From a checkpoint of a small transformer trained on Wikipedia.
Size: 18 layers, width 512, 4 heads of 128, MLP 2048 GELU, vocabulary 13324, 70.5M parameters.
Architecture: LayerNorm before each block, rotary positions, biases, attention and MLP in parallel.
Training: a variant of Adam for these matrices, 3876 steps.
MLP neurons of a small language model. Each row is named by its layer, matrix (up: input weights) and neuron, and shows model dimensions 304-399. Each number is 50 + 12 x the weight over its row's rms, rounded and kept within 0 to 99.
After each neuron's rows, "fires after" lists the tokens most often just before its 100 highest values on Wikipedia text that the model never trained on.

L8.up1506:51 58 36 72 53 43 43 52 43 53 79 60 44 74 41 44 57 45 37 35 35 60 51 72 19 55 46 52 55 48 53 70 30 67 49 50 44 62 53 40 47 68 33 62 43 73 55 48 63 62 62 38 53 56 33 41 60 53 41 49 47 53 55 67 38 42 48 67 56 42 40 31 58 68 52 42 42 68 40 35 40 37 52 61 37 51 40 55 50 66 60 59 44 60 33 49
fires after: " was", " is", " were", " (", " are", ","

L8.up1728:75 60 54 41 56 53 51 42 56 46 53 51 47 49 56 41 43 58 71 45 68 48 41 78 60 44 23 56 40 56 54 53 38 56 50 41 64 70 53 29 54 47 26 53 46 50 53 51 58 51 72 32 49 56 51 39 50 54 62 45 35 49 92 50 47 69 53 57 54 26 56 46 25 59 52 54 48 60 51 49 47 52 45 39 69 49 46 79 47 59 59 61 59 55 59 45
fires after: " ", "20", " |", "19", "30"

L15.up434:40 52 36 57 36 59 54 40 45 58 66 75 46 42 47 17 44 59 74 46 37 45 68 58 39 65 32 57 47 42 53 55 61 51 44 40 52 49 40 50 47 26 53 61 44 56 75 54 32 40 41 43 37 74 55 36 53 50 69 63 49 46 54 65 32 34 55 42 42 40 44 55 39 71 52 61 60 54 56 51 52 36 55 37 59 65 39 29 52 75 65 46 39 47 46 47
fires after: " ", "19", "|", ",", " |", "18"

L8.up307:41 49 49 53 63 46 38 29 43 56 61 45 26 63 58 21 57 33 54 34 63 47 76 64 44 54 45 41 41 59 66 40 41 57 56 50 63 48 45 25 48 52 29 44 57 42 54 53 54 42 44 44 35 24 26 44 57 39 62 53 63 52 51 56 68 49 42 57 65 44 52 17 57 42 54 71 49 53 47 65 21 61 29 50 62 43 44 49 31 55 54 47 61 29 60 55
fires after: "19", "18", " (", "6", "3", "20"

L15.up1908:50 54 46 52 62 68 62 53 48 49 46 37 45 26 57 52 50 48 62 65 59 42 23 41 35 57 44 58 53 69 44 54 25 43 49 47 56 63 54 34 42 30 63 60 63 56 63 58 45 59 33 49 31 46 34 31 57 38 65 62 36 33 38 45 58 41 43 44 57 51 33 31 47 58 82 54 50 65 61 69 73 58 41 36 66 42 45 43 61 50 44 54 63 38 58 40
fires after: " |", "–"

L8.up765:68 39 45 39 46 55 46 64 54 69 57 21 55 59 34 46 56 48 30 60 49 55 32 53 23 56 46 62 38 41 69 51 71 46 34 41 34 43 41 39 30 49 57 35 40 48 59 39 53 62 40 51 51 32 43 60 37 51 64 55 52 40 59 59 45 63 48 41 45 46 43 60 61 67 57 38 41 56 30 50 62 44 50 72 47 66 46 61 57 52 42 47 35 40 38 53
fires after: " (", "with", " \""

L15.up1883:46 62 47 64 59 61 39 36 42 40 29 43 75 44 43 32 56 57 33 70 69 58 54 51 33 68 28 45 50 60 68 55 48 52 63 52 84 68 52 47 50 54 35 47 52 58 53 51 44 64 29 44 76 53 46 49 46 40 51 55 32 47 73 43 32 61 27 49 67 48 51 34 37 52 67 45 63 74 35 60 38 59 41 47 65 41 32 63 19 48 57 56 45 35 45 42
fires after: "20", "19", "18", ")", "),"

L8.up620:55 60 57 52 61 34 55 24 50 75 66 58 60 47 45 50 48 72 49 51 46 54 63 47 53 38 37 59 79 25 53 50 48 41 31 52 44 44 37 23 19 48 75 46 39 55 31 46 70 74 29 68 68 33 53 60 58 61 44 60 40 29 59 47 50 50 45 43 57 48 40 72 43 60 73 35 64 66 53 45 54 36 50 44 40 30 61 62 40 53 60 23 70 49 58 48
fires after: " ", " (", " University", " H", " \""

L8.up1488:45 59 54 57 57 56 62 65 46 74 45 51 25 85 43 55 53 71 42 65 40 57 55 58 37 41 50 42 62 58 49 42 42 52 38 41 73 37 57 33 57 36 71 41 48 79 47 53 35 54 55 45 42 42 57 34 45 28 69 40 40 35 62 60 49 42 52 53 60 35 32 50 30 55 47 61 46 60 41 39 56 73 49 41 56 46 54 20 42 32 78 53 44 58 28 38
fires after: ",", " ", "19", " also", ";"

L15.up1764:49 69 47 44 57 33 53 59 56 61 53 73 49 66 54 31 45 64 64 22 36 55 58 64 26 47 38 52 63 66 49 49 37 34 30 62 49 65 60 44 57 59 40 42 42 62 51 44 31 33 52 61 69 66 55 49 62 54 75 62 56 26 63 61 60 39 48 44 50 67 41 63 56 46 41 37 46 50 32 60 55 49 45 50 46 45 44 31 59 39 60 39 48 39 66 52
fires after: " |", " (", " ", ".", "1", "|"

L15.up1620:47 56 46 46 69 50 32 40 64 60 44 42 51 48 36 45 49 39 40 30 50 43 47 34 57 48 38 53 38 72 49 62 40 56 62 52 54 55 41 35 45 54 38 32 63 22 27 47 55 55 68 53 52 53 23 78 47 28 46 44 40 36 69 64 57 68 51 45 46 46 38 34 39 48 64 74 51 51 51 55 26 65 47 30 79 53 57 53 35 77 45 41 53 60 56 26
fires after: ".", "19", "|"

L15.up1953:38 48 57 48 54 43 48 32 43 55 71 47 32 54 50 59 40 55 48 48 50 48 48 55 37 40 33 50 49 50 76 61 24 45 50 52 56 69 57 66 53 52 58 50 74 55 67 32 59 67 41 52 48 42 56 82 47 29 41 28 36 47 44 58 50 24 39 47 46 42 29 33 43 62 46 69 38 54 43 44 54 63 48 55 40 27 54 52 62 58 51 43 63 57 53 54
fires after: " on", " On", "On", " |", " March"

L15.up512:70 57 18 52 74 32 66 23 69 47 48 53 38 58 51 53 50 39 27 57 49 50 49 45 50 23 38 46 48 42 70 44 52 69 52 60 31 63 47 52 56 59 38 41 40 59 46 51 62 37 46 50 52 45 45 40 36 49 70 44 63 47 74 49 54 43 33 63 56 54 54 37 70 47 38 69 44 33 54 55 45 22 38 44 50 27 50 56 52 48 62 41 50 53 66 46
fires after: " ", "2", " |", "|", " on"

L8.up1122:50 39 40 45 49 58 49 53 39 35 50 49 36 64 40 36 43 40 33 37 43 53 46 48 60 53 53 48 37 23 75 58 17 88 51 52 52 55 51 31 40 68 43 45 66 68 60 28 43 41 42 49 32 50 59 51 41 54 43 64 24 40 52 73 51 49 40 60 69 37 59 28 59 58 41 40 49 27 51 67 55 30 58 62 53 43 48 40 42 47 75 51 46 72 58 52
fires after: "–", "19", "20", "18", "-", "-C"

L15.up1680:54 36 59 65 52 57 40 48 55 74 60 54 47 34 44 33 54 38 63 69 66 44 41 60 45 40 42 60 27 41 59 67 51 43 47 27 50 58 42 52 48 59 36 68 94 45 58 25 47 67 54 51 43 64 41 81 52 38 67 73 51 21 68 62 62 29 31 48 37 53 42 52 46 37 57 62 46 62 75 32 34 30 36 68 41 26 47 45 58 40 55 26 34 34 27 53
fires after: ";", " |", " about", " on"

L8.up744:52 47 33 33 48 47 49 44 49 34 57 39 54 61 38 62 50 44 71 69 42 49 39 43 50 64 43 72 56 35 59 36 71 33 27 48 61 68 28 57 28 53 18 63 66 65 63 61 59 46 45 39 52 46 52 62 47 38 57 72 56 30 60 39 62 62 63 36 63 33 38 47 51 58 48 52 46 51 53 56 35 51 49 44 65 38 42 47 51 37 59 27 52 27 51 50
fires after: " |", " ", "–", ":", " —;", ";"

L15.up117:46 34 44 51 49 25 46 60 41 56 54 53 30 50 31 48 53 40 60 58 44 46 35 62 39 33 55 61 43 52 51 50 31 81 57 48 54 52 42 61 53 64 51 77 52 52 55 53 47 62 56 53 60 58 41 37 49 61 64 64 53 31 42 61 51 63 51 49 54 41 52 23 50 70 45 32 52 54 48 50 31 51 72 46 45 44 45 46 35 57 66 55 61 49 41 62
fires after: ":", ";", " —;", " "

L15.up1872:62 61 46 53 46 43 60 27 62 58 52 49 52 59 22 29 47 47 48 65 41 31 46 46 57 60 49 48 66 52 65 27 46 49 31 46 59 51 46 65 65 51 42 84 76 64 35 29 49 48 60 58 38 45 38 52 35 38 40 64 67 27 53 54 35 40 34 59 66 66 39 43 42 37 56 76 53 57 72 47 30 59 53 41 41 45 49 47 50 63 57 27 45 41 24 35
fires after: " |", " of", "1", "0", ":", ";"

L8.up1202:40 59 52 50 29 38 52 54 68 44 44 47 47 27 51 45 51 58 59 55 67 50 77 57 45 34 45 47 52 30 51 59 39 40 49 57 77 60 68 57 57 44 29 66 60 32 43 41 43 69 58 48 41 69 42 51 49 35 43 40 46 30 31 49 37 64 35 45 61 56 45 22 45 49 35 65 50 38 52 58 35 35 73 62 84 36 49 58 33 32 52 55 33 71 36 59
fires after: "20", "19", " of", " Serie"

L15.up284:67 46 18 58 49 51 39 54 58 60 45 36 46 40 30 50 33 34 49 54 53 49 42 53 47 37 68 62 65 26 67 66 42 59 48 47 55 68 67 66 36 70 51 42 48 57 55 50 54 51 53 36 23 34 40 43 31 41 55 40 34 31 33 57 54 54 41 53 65 64 58 54 62 48 38 58 53 43 48 42 46 31 54 70 71 65 44 40 40 54 56 67 54 47 39 40
fires after: ",", " "

L8.up523:50 54 59 54 56 53 55 42 68 42 52 47 56 45 26 22 36 67 53 63 42 50 59 41 51 35 53 62 52 36 39 30 41 60 44 62 48 69 61 40 52 52 42 68 76 53 67 51 43 54 66 43 35 47 37 67 57 60 40 44 24 54 37 63 56 49 39 44 53 37 60 36 32 51 62 67 65 30 66 69 49 28 36 49 52 47 44 60 29 49 73 47 40 33 41 56
fires after: " to", "20", "19", "18", " member"

L15.up637:27 45 39 55 63 59 38 48 51 60 54 44 37 46 52 41 65 75 74 50 65 67 40 47 54 42 35 57 46 47 57 58 65 39 58 35 37 74 59 54 65 54 67 51 64 61 63 66 50 55 54 74 41 39 45 46 64 49 47 58 39 44 75 35 44 50 65 74 28 57 56 59 67 86 50 44 64 61 74 53 49 53 57 31 44 50 59 52 65 76 34 45 77 39 57 54
fires after: " |"

L8.up1136:40 85 57 55 30 53 69 55 50 48 64 48 47 47 41 34 21 56 56 67 62 61 48 49 59 45 42 65 44 47 75 51 35 70 51 69 61 41 52 55 45 36 54 67 52 67 46 59 39 58 53 36 32 61 62 56 48 43 52 41 44 49 62 43 40 73 32 42 59 56 49 62 23 45 36 42 62 63 59 67 36 58 43 47 40 41 62 72 54 45 63 60 44 37 56 37
fires after: "20", "19", " |", " lost"

L8.up1761:51 67 43 62 47 45 41 38 54 42 64 52 33 47 49 41 68 49 57 45 49 36 76 56 33 49 56 64 37 27 43 53 52 55 49 43 61 50 53 45 23 41 53 81 59 49 58 42 55 70 53 53 46 50 39 59 41 69 50 38 58 47 27 40 49 55 17 31 47 62 61 49 44 47 51 67 50 56 58 75 35 47 43 57 70 41 39 64 37 56 51 48 45 63 58 47
fires after: "19", "20", "18"

L8.up234:47 37 36 38 56 58 57 51 48 64 33 58 49 35 47 56 68 38 53 53 37 73 55 59 41 64 42 46 44 57 60 50 38 53 29 40 63 44 56 27 51 56 55 54 51 48 42 56 63 48 50 72 67 59 50 54 54 39 47 71 45 33 46 46 16 29 51 52 65 54 56 25 16 76 38 56 68 40 70 51 41 24 57 54 56 51 52 87 45 63 46 52 65 44 68 54
fires after: " ", "\n", " By", "-", "16", "emb"

L8.up368:63 56 49 61 48 56 67 46 71 48 51 30 47 35 29 57 28 29 78 35 43 48 59 22 47 36 42 70 48 37 42 38 42 55 62 56 62 57 49 58 47 62 34 45 57 50 59 41 66 31 36 48 45 31 52 55 59 59 50 67 55 45 60 62 51 37 41 37 44 58 65 65 45 73 65 44 62 56 58 75 68 32 61 54 54 64 49 62 37 47 66 56 38 47 45 39
fires after: " the", " H", " The", " a", " For"

L8.up759:64 50 49 61 67 44 37 23 37 51 35 52 58 72 33 31 47 36 59 68 41 51 75 46 44 43 26 46 54 35 60 71 71 52 59 59 32 52 40 39 44 48 52 58 61 53 64 41 53 43 59 30 53 57 32 54 57 48 47 61 38 53 53 58 69 42 50 43 57 40 25 55 69 59 43 55 43 43 34 43 43 65 54 32 58 60 46 46 37 42 59 45 56 44 47 36
fires after: " ", " |"

L8.up276:75 53 32 51 53 45 55 57 48 54 24 65 61 39 60 50 38 36 57 39 59 59 51 51 55 59 29 43 54 35 42 53 26 78 69 64 34 35 23 44 62 45 38 53 47 40 55 51 64 60 28 44 33 40 21 51 70 59 34 67 19 36 46 48 46 43 56 69 59 51 40 41 43 49 62 26 47 55 73 38 52 42 50 56 41 46 61 44 33 44 70 55 52 37 47 34
fires after: " the", " "

L8.up1168:48 52 38 62 31 43 45 40 58 50 43 36 46 51 38 56 48 37 41 47 38 57 51 59 55 42 57 74 57 17 46 64 61 74 54 43 81 57 43 60 47 53 66 56 27 54 53 55 46 49 42 72 40 46 61 75 52 54 44 82 28 47 47 79 36 37 36 47 63 65 52 15 47 75 44 51 43 37 41 56 39 21 58 51 52 76 35 71 39 75 58 50 43 45 64 54
fires after: " (", " ", "===", " ===\n\n"

L15.up245:57 70 54 46 71 44 43 47 67 48 40 61 44 70 32 36 32 59 24 63 30 57 46 41 40 24 33 63 42 62 51 35 50 67 56 54 43 40 47 59 16 27 37 45 39 62 21 55 73 43 56 49 53 30 59 59 29 56 70 41 61 31 57 37 45 30 46 43 53 58 56 38 47 68 55 40 52 62 30 42 38 52 61 53 47 49 80 39 45 45 52 46 64 66 49 49
fires after: " ", "w"

L8.up1192:41 54 43 53 34 45 48 47 51 78 45 36 36 43 45 46 55 68 65 53 62 37 52 67 48 82 42 45 53 55 77 38 30 48 45 54 51 50 84 36 38 56 75 39 45 53 39 60 49 45 64 70 61 52 66 61 34 38 53 51 45 53 62 41 27 60 40 44 54 37 50 26 47 42 65 48 68 64 48 55 29 24 35 67 65 39 55 40 57 42 56 59 46 60 54 68
fires after: "19", "18", "20", "15", "14", " in"

L8.up937:51 56 51 48 67 45 58 37 40 73 40 62 54 69 62 43 83 49 44 55 52 48 38 31 60 55 44 64 42 28 47 66 36 61 36 52 56 36 46 43 52 52 50 59 68 52 44 25 61 47 36 42 63 47 16 64 65 47 34 55 32 46 41 64 63 62 58 50 32 25 64 58 63 50 46 43 70 32 59 57 47 54 41 48 46 38 63 51 58 49 64 39 35 71 08 45
fires after: "0", " ", "1", "2"

L15.up48:57 60 58 61 52 50 50 36 54 65 47 50 56 49 43 32 31 60 29 35 60 40 36 35 47 48 61 59 44 37 43 68 48 54 67 39 48 59 81 62 64 64 52 47 43 49 60 57 70 53 51 46 48 48 33 57 63 46 53 36 33 35 56 60 28 56 49 57 62 52 71 41 48 51 39 46 73 56 56 49 49 54 42 77 32 66 45 61 55 41 53 46 48 67 49 39
fires after: ",", ";"

L15.up1485:47 46 56 62 48 55 48 45 65 49 48 70 50 59 48 29 36 56 34 53 27 50 44 62 58 59 51 32 57 42 62 56 48 64 25 50 57 70 59 42 51 62 55 42 36 55 37 38 39 40 67 59 61 54 62 43 63 00 60 56 39 41 72 57 45 44 62 64 49 40 53 40 40 39 43 36 35 44 64 53 60 45 33 45 51 63 49 61 45 43 51 38 47 41 32 35
fires after: ",", " ", " ("

L8.up812:56 57 72 50 56 44 43 37 67 50 48 40 64 31 45 54 50 47 45 54 33 51 54 63 24 69 42 52 47 61 29 56 48 53 45 42 21 55 64 55 38 34 54 48 59 52 39 31 93 41 34 60 45 60 45 46 67 60 53 49 56 34 77 64 52 27 65 61 63 30 43 54 31 59 62 40 45 60 44 30 57 54 39 34 37 33 52 63 47 68 55 45 62 38 69 54
fires after: " |", "|", " was", " his", " the", " he"

L15.up1918:44 49 35 54 46 54 30 53 68 58 50 70 58 55 62 14 67 82 42 52 66 68 47 47 45 48 50 42 21 48 66 42 58 65 73 49 57 46 70 36 48 37 64 38 48 54 41 48 49 38 47 52 42 52 38 53 42 43 62 38 50 44 82 43 50 41 46 48 55 55 40 54 64 68 58 46 47 44 56 35 29 43 43 32 32 28 46 53 54 78 49 29 71 36 34 22
fires after: " |", ")", ".\n\n"

L8.up306:38 60 46 43 52 52 63 57 58 61 57 69 46 72 49 52 60 41 45 31 56 59 71 31 29 62 54 42 55 38 69 48 40 60 38 57 41 33 39 42 63 55 48 45 54 46 51 68 36 54 43 56 52 51 54 56 23 35 49 44 23 30 58 59 37 66 54 69 58 44 51 21 38 75 54 66 36 50 55 63 61 30 52 46 45 45 29 47 55 58 63 57 48 69 47 65
fires after: " in", " of", ",", " the", " on"

L8.up1638:74 68 36 71 43 49 34 35 73 61 59 36 34 51 33 52 59 36 48 46 49 59 70 68 46 29 39 66 65 42 54 58 42 47 50 33 44 50 58 31 52 58 59 60 60 42 49 48 66 61 58 58 49 59 45 51 47 33 74 57 39 35 52 34 51 30 41 61 41 39 47 47 41 73 54 45 15 71 54 59 59 36 52 58 64 59 33 64 44 37 47 43 36 35 64 55
fires after: "19", "20", " a"

L8.up1553:49 64 40 30 43 49 38 38 68 56 61 34 48 53 42 55 60 54 28 46 22 71 58 65 31 47 47 70 50 59 51 48 42 46 39 50 58 17 59 19 52 69 33 66 47 40 47 41 58 59 46 50 54 39 31 52 50 32 59 42 44 38 70 52 37 51 51 51 44 32 55 30 28 45 50 59 30 51 37 53 32 56 28 52 81 57 45 52 36 42 68 48 49 59 48 44
fires after: ",", " was", " and", ".", " is"

L8.up1421:54 59 44 38 41 43 38 47 47 88 46 48 46 78 51 32 63 45 34 71 41 57 63 52 56 47 63 44 55 49 79 56 61 52 37 55 46 62 57 24 53 43 49 46 67 63 44 44 46 51 42 57 49 38 44 56 56 61 61 55 64 44 48 44 41 60 61 59 64 36 33 40 51 58 74 60 44 53 57 50 57 59 49 60 48 30 48 40 30 62 59 55 52 25 56 53
fires after: " (", " \"", "/", " a", " s"

L8.up1029:44 79 61 47 34 41 25 50 52 37 49 40 49 52 39 62 55 36 53 67 43 48 61 49 30 45 51 68 75 44 33 54 47 50 38 36 46 63 51 47 53 33 37 82 59 65 52 60 59 46 40 44 60 58 33 64 65 56 55 47 62 43 48 35 53 39 57 53 60 53 61 38 42 41 44 39 34 72 47 62 39 44 47 35 72 57 49 66 50 39 60 59 40 20 69 42
fires after: "19", " is", " a", "20", "18"

L8.up1930:64 55 63 36 29 53 39 38 46 61 60 59 31 36 48 28 33 48 54 45 56 47 64 84 36 61 50 37 43 39 80 51 55 57 38 44 60 51 49 34 51 42 52 68 61 62 44 56 49 58 60 51 45 42 54 34 47 46 52 59 67 40 45 47 38 54 33 46 61 17 57 35 46 57 47 58 32 51 46 58 41 30 49 48 46 41 18 64 52 63 57 63 44 52 39 44
fires after: "19", "20", "==", "18", "15", "17"

L8.up1610:55 54 27 46 57 46 45 42 40 51 58 71 63 82 40 39 39 43 52 47 44 62 54 40 42 49 36 58 52 53 64 60 25 62 58 63 46 48 59 49 70 44 39 33 50 42 50 58 38 40 57 55 46 41 39 60 57 62 61 36 51 30 92 54 46 61 41 74 46 43 54 39 42 75 23 49 62 62 39 50 76 58 37 50 50 40 36 66 51 57 51 40 57 61 50 31
fires after: ".", " |", "o", ":"

L8.up402:59 44 42 47 58 49 57 53 44 58 56 67 37 23 66 44 54 51 63 43 52 71 67 50 37 67 55 57 23 22 41 64 60 53 55 31 42 52 64 47 57 37 39 77 54 55 54 43 54 74 45 57 21 47 69 46 38 74 45 62 54 45 43 40 48 42 63 64 55 40 66 53 60 57 48 62 32 55 31 51 46 13 62 56 47 50 29 61 55 71 62 54 53 60 40 59
fires after: " ", " The", " the", "th"

L15.up1789:62 57 57 47 62 48 34 49 51 61 44 38 54 59 38 48 65 49 39 65 41 46 41 66 32 46 48 51 71 71 40 66 54 54 78 32 48 62 68 36 38 73 61 58 47 46 54 39 75 65 37 33 47 55 55 36 83 44 50 37 65 43 66 60 63 52 59 72 28 42 50 57 48 46 57 42 50 69 51 43 49 42 46 47 45 53 44 48 47 40 64 64 73 72 60 67
fires after: " ", " −", " $", ","

L8.up492:82 63 37 31 59 45 55 47 63 40 58 61 35 41 63 52 57 68 63 39 38 40 55 55 57 56 28 61 43 44 36 71 49 52 68 55 52 53 50 31 56 54 34 57 60 66 60 49 40 62 38 59 32 49 43 43 52 47 64 68 40 43 55 52 45 48 52 67 48 44 32 56 45 46 48 38 34 46 31 41 66 47 55 56 66 44 41 50 53 41 46 34 46 45 53 40
fires after: " the", " ", " The", "The"

L15.up433:54 51 41 58 74 38 32 37 46 58 59 70 60 69 51 19 59 42 81 53 65 42 41 47 34 50 50 36 44 53 46 59 52 54 61 42 23 63 43 55 63 49 69 72 55 45 62 45 55 55 25 60 64 44 43 56 56 64 60 57 29 48 60 49 54 65 43 61 46 45 27 53 69 58 48 43 49 66 37 31 30 40 55 20 45 53 25 33 41 61 57 40 50 61 46 35
fires after: " |"

L8.up892:65 53 26 65 53 41 77 28 41 54 46 44 58 56 44 70 63 38 40 41 42 45 48 52 44 50 49 64 54 29 51 42 25 47 48 39 65 34 47 41 52 40 62 45 51 72 55 51 42 58 39 44 52 49 47 51 47 27 59 45 44 55 74 82 58 32 47 35 52 50 53 49 34 71 39 61 43 51 36 45 56 31 55 49 42 51 59 56 54 27 60 74 48 74 26 47
fires after: " ", "2", ","

L15.up1378:65 58 32 58 53 46 46 30 55 64 62 65 56 46 56 29 36 43 81 50 57 49 41 43 47 43 43 45 42 54 66 43 38 50 54 36 55 56 38 48 51 54 60 58 60 62 68 52 35 77 24 47 71 63 60 61 71 56 70 62 51 35 48 60 52 28 42 50 54 34 38 52 54 51 71 55 51 35 55 39 45 35 54 43 33 57 71 41 55 59 61 41 49 54 46 58
fires after: " |", " ", ";"

L8.up1282:58 81 55 55 46 61 49 46 59 56 53 52 53 40 43 54 57 67 43 72 41 53 58 42 27 58 46 66 37 59 47 53 39 69 51 42 45 46 50 56 29 38 71 87 57 38 54 49 71 73 45 66 42 38 48 55 58 75 44 41 41 16 48 39 48 50 26 41 35 50 60 56 65 56 46 55 37 31 52 72 40 39 54 64 49 33 42 44 38 47 65 49 64 75 49 42
fires after: " ", "-", "20"

L8.up1466:57 36 42 59 59 43 61 42 49 46 40 51 69 45 53 32 30 42 65 58 25 80 74 47 36 41 29 50 37 42 55 53 56 65 47 36 48 47 43 64 47 55 69 61 64 63 55 40 54 47 33 64 56 55 40 66 50 65 49 40 59 37 37 35 61 40 33 53 60 42 47 64 57 55 43 37 26 61 41 42 54 43 79 65 53 49 32 57 52 37 64 56 78 25 62 25
fires after: " the", " The", ".", " a", " vict"

L15.up306:50 68 43 49 40 30 60 59 48 46 62 48 49 40 34 29 58 66 46 58 29 36 31 52 58 58 41 45 30 52 53 74 34 46 75 54 67 74 44 43 61 60 61 42 60 66 44 39 44 52 54 60 44 38 53 56 48 44 54 51 31 48 67 44 59 39 51 58 39 15 47 77 56 52 61 49 30 49 53 57 65 58 34 38 61 48 38 61 62 34 49 70 57 55 43 43
fires after: " ", " −"

L8.up701:65 40 61 55 59 53 49 42 64 63 49 63 56 67 64 63 33 34 77 72 41 74 51 39 43 36 45 57 71 38 42 88 45 62 47 33 61 53 53 33 44 40 60 54 54 52 45 38 52 51 65 75 44 43 25 57 45 59 36 52 50 29 48 65 45 24 32 54 54 61 63 45 64 53 34 49 51 50 42 39 62 48 50 51 61 59 48 69 61 50 58 39 47 46 47 52
fires after: " the", " number", " Academy", "ian", " Catal"

L8.up408:51 51 48 34 60 56 45 44 59 59 59 57 57 55 54 48 41 23 50 30 59 51 50 40 62 59 64 64 50 31 52 60 47 47 60 63 36 61 49 67 28 72 70 53 29 37 40 52 50 62 34 47 36 49 38 41 33 34 49 53 28 53 62 76 27 69 57 46 54 42 60 54 35 62 40 66 57 42 48 54 49 39 24 43 36 52 50 47 49 42 69 28 34 57 71 50
fires after: " (", " ", " \"", " var", "\n"

L8.up380:32 43 41 37 61 52 65 46 56 42 74 70 55 49 65 84 50 40 77 41 42 51 62 52 40 49 32 57 64 12 43 52 44 60 47 65 38 57 47 39 55 58 41 53 51 49 50 27 43 55 56 46 33 38 25 66 47 57 30 38 35 49 55 65 56 56 50 47 56 65 61 48 48 51 48 55 58 70 46 58 70 39 55 48 67 74 43 30 32 45 45 60 61 50 49 50
fires after: " ", " the", "he", " The"

L8.up389:62 47 81 39 46 47 61 49 47 33 51 43 61 52 35 26 53 52 61 66 53 47 78 51 45 34 44 72 47 56 63 38 60 76 26 53 51 61 42 61 44 49 53 54 54 56 49 41 62 56 43 42 29 38 50 50 52 48 42 50 55 42 28 58 58 46 63 60 44 59 67 55 61 50 39 54 48 64 43 69 36 42 42 49 49 63 37 46 63 39 55 48 49 31 43 64
fires after: "19", "20", " the"

L15.up1759:46 59 50 68 59 54 59 34 63 38 38 66 41 35 54 31 61 64 62 41 61 42 48 39 40 53 41 57 54 63 49 84 44 54 48 50 64 77 47 44 47 43 56 39 60 52 52 56 47 59 51 46 46 41 40 46 53 29 49 58 45 46 58 25 73 48 52 53 56 47 18 28 50 35 45 58 66 58 35 58 55 37 33 50 45 44 44 50 37 50 56 68 52 41 61 50
fires after: " |", "–"

L8.up1551:70 53 39 45 60 54 53 40 35 54 65 54 48 56 52 53 44 71 60 66 38 57 44 43 54 59 35 67 46 43 58 49 47 45 49 52 52 65 52 46 51 42 36 59 43 82 49 66 64 46 25 56 47 52 66 64 44 43 51 47 57 34 56 51 39 43 56 57 50 45 26 48 36 84 55 29 49 81 53 47 47 51 19 37 42 34 59 42 48 54 47 43 61 60 48 30
fires after: " |", ";", " ("

L8.up1698:81 52 44 32 44 46 59 49 66 67 47 54 44 63 40 61 45 34 68 27 53 43 61 47 53 56 37 58 49 50 56 56 38 53 50 57 37 30 47 42 65 48 34 36 48 42 55 32 49 50 07 34 25 37 31 55 45 38 43 50 34 32 69 58 55 41 37 47 62 69 46 44 58 69 48 59 67 62 67 59 42 49 40 43 54 52 41 48 61 44 51 48 50 64 48 50
fires after: " the", "'s"